From a checkpoint of a small transformer trained on Wikipedia.
Architecture: LayerNorm before each block, no biases in attention or MLP, untied embeddings, normalized queries and keys, attention and MLP in parallel.
Training: a variant of Adam for these matrices, 1004M tokens, 8031 steps.
MLP neurons of a small language model. Each row is named by its layer, matrix (up: input weights) and neuron, and shows model dimensions 64-319. Each number is 128 + 32 x the weight over its row's rms, rounded and kept within 0 to 255. Numbers have three digits each.
After each neuron's rows, "fires on" lists the tokens most often at its 100 highest values on Wikipedia text that the model never trained on.

L5.up366:141116130138140130127133166157134162104108143117146115107120083116073124073058124155099144130188127142151106146097159155154127129107158137094126132113097085075113105104136128188134126166176063148118125138071223103146119158125096153145156071112146149104118157120133139160159129101098135139112132074118139155104096150124133123138117054160135157077139121093108141095097113106118157141123114181083097125169158127164133138066112156064150133214134108072115102135096098091147097134144118095151152151149129154190146137072090172158164128161126117089083167060191174131092121140132174136128148118099110125105141102148139126100129049142133113158100140120122198047162148085115050068133085143104140118140210161148139165135117162133101196128169149179170133084125138119145150164128169
fires on: " to", "-"

L5.up14:121133149183156144106086165162124172194189138144162143110066145087091154155184145123140089117141151108088093178120117092160118117042128116120149132093123133166118129095137148167128129098113121189151159136144141093079115146088107097122104131125200166221114067154143130136140076127155179162154116122113115091081145142154123116136150079113164159110131149183124149123106103138149181103139132163116126097154094099074115083160160173143086086115108133119145144123116096114108137142178106089176184111089201142103167082132128117145135174110078091140099100129109109106124166149068159149037147159107156135112116140108088106073147144131095167099119112127118118096149152138110097138158151147110120115100113050175144091167099151137147144131097140085107114144102120139200088107128133
fires on: ".", " and", "'", "2", ";", " "

L5.up1315:133165096139123097101106147148120141144147137053137187151087225132098128111116156063138122104102169125107144148145146182130107111130154143096189129175093143125122104135116210101164171137154120097194145098167178114166108180074081083178107139119170132122113121171189121092143146105083142079161115157173148145126162139116099111168147089082110178160130185177138142123131100085103191133065190140087085107125076161139137158126112104155080158160163152134150098138114110137118126130161124124135155123137157196160158070041127088083126100157164061125105114133082090176157165131048107087095098112090170142091120113095148128174139099141135100117122133135070134141113113165169121175125152151119135132175113162188125053046117124110146130120111144087134144136136100120111069119121110
fires on: ",", " to", ".", " the", " at", "'"

L5.up948:181064073122107074069093151101111126139088099126189088110141157133149161186133176168088156112168043125144104148176124128133083116107139123147159181077110136120173104084147120112123061089124159100124137103172126082120104112105116206157124104161124153153069187124150210129113084097130127150091138098143097127153176117157173138141126115128145137137148167159130172111092127141146097159124091091096181178180101160099160102153149200179151073187123210105174246093121138126127146123092157152156182132104130103173186051065165108134165074142073130097116124139134151106112159114155140120098155144151149143151191137105110132080105142085055104083106105090089156097099138134139126150128153095099082154099135073159152106206124177098117179144102121125175116111140147146141157182128099
fires on: " and", "/", " –", ","

L5.up675:143118121111104130107092143177136118139112134130109160182048192119095190175135161106166129131139174092146103108108104163129176132126172118057152117101082146093144116122109147133108074174143098104138081136145169078103132171135083148148131129169108118127109183118099151106106140112074142098190143090101095116022196177155161106049060141110114184092171172141118148135156047089149155124152107113118099118113116148104073072098107133123120091166154157104068173162126083141136093143193135099118138120155181108154144090118106099166098101138174072138138098091108101141072171086063118095082145134128148116087123133164104107158170140125091162082120109122131158135120094146146092178169148189114139130126148122149152091125109064115166200111067134113189111087104103154119135144113110
fires on: "\"", ".", " and", ",", "0"

L5.up310:102139115118160095086127152148094125157080149099142147171132100088129174094131187120134120129190132117156115082121114152144209141099140113081128098077139081134147100152151156106104063125120109152147114124086149064076114175146109107165128138115081082151108056132137164150157132156088136057161106153094151132120158089130114120115135096142116107105135133079144115123116165063191168105112118112098076104095115158151157114154117162134134087179129130101128117129164110139088087150149111127169098172166135118092159106107134090104154099133116103098129105122135145181126135148138116133085122098124153023107141093115067121163116128075158113142108106154088098114108060121177064101119122162060115103077140104153116112168121114129157168138080130096197202119174134140159142183139076
fires on: ",", " the", " and"

L5.up345:181071049081128129113183091194095122146094150094112110156111112124135120202097200142117154093177125096115180140151118135193115141110175143060135167122088154132104121112151147077123144161182108158158125094100160121096113148090089090162184138115153161119133131154148161082117130091151142132059120123153090146125113146106130139112113076092139108183111080145121136144107122115124181135128048127091101131177095148090035094167182193089155157219127181154148158152102087138176158108126113119139165150090166197180159103129165151076196172149057134118090145088176181137141170110145146157149137178146126114068110101123137182143081093091153110182122190117088196086153151161142086107147171135103120095116151130201166170165105116106170215122113090154143098101131090073086115149137146
fires on: " to", "'", " for", " and", " yet", " or"

L5.up274:184095093136129128028098107115119152117077105169157186144101115087086166195104108083106095124171128148095093124084148152156181123123157106091048140141105045086159119159106093194114092156175086118173084102092132123130173177139141136191173116096144163116098082112117195085178129162185137067188128110117196152143159070171181197110067110108064130083137170096059090113093111050160147143099130116110134126231081156129165120129138098165094059166136138160165171113146136112154126102184178126171142156126185167165142127105132140099146102162159111127174152093124163136094160179061088142085155093095133113146100094150088151130138117144142119158148094126102121152101132165125088132128161092137160090176112086137111115126078155113101157143058118178155165170091144119162125174166127
fires on: " and", ",", "D", "s", " first"

L5.up1894:140144083128120077103127142117139124137073136169123153114114090101122133118136154129111147129152071135166154129113135138085131125136082146176089150105105104060176106104154129090089091124123173136154088140072099119091144142108095098118153132043120165173108103100138226117149109148147173071101089113096170131151137117163134177136177091093146085163174110154126095171087136106127128109141087088125197102158125124125141125207092181139138023187118141128158140112125114114124113114143123155180085200145172122152152095126189152104193128147158138123114155135096121146139146203117119178070141159128126084138171097127109166132102073078164146120075146154123144107110094151129115169155166086075169141152116147139149177190073190086121178173109148146142138162150165133111157185175092
fires on: ",", " also", " and", " by"

L5.up541:149137108047106144093163164152154084161136121105105188187125147117097143129132115111131168128156138131132099128145100097136127134077162149094116131109094109149105112082127152135090130113156137078163123128072110148091164110188121140123121144078114100069149136142122120074104100079101127110130089112142136131113108162117092126074132107118126136094176188114128184188139067078147174124172119134151132141169134125113069155171089099130116161134204127149105124102141037139114184123155138162092134110150178110172121130138149097099184144124122111109164105090153096131136198094118103134129063203083130151135125084154129133102119138084106038153105140117151197144104090154127144171139137141130188141135125099156057137148129108082090186123134159076134111110145072177134146130078049
fires on: " and", " or", ",", " one"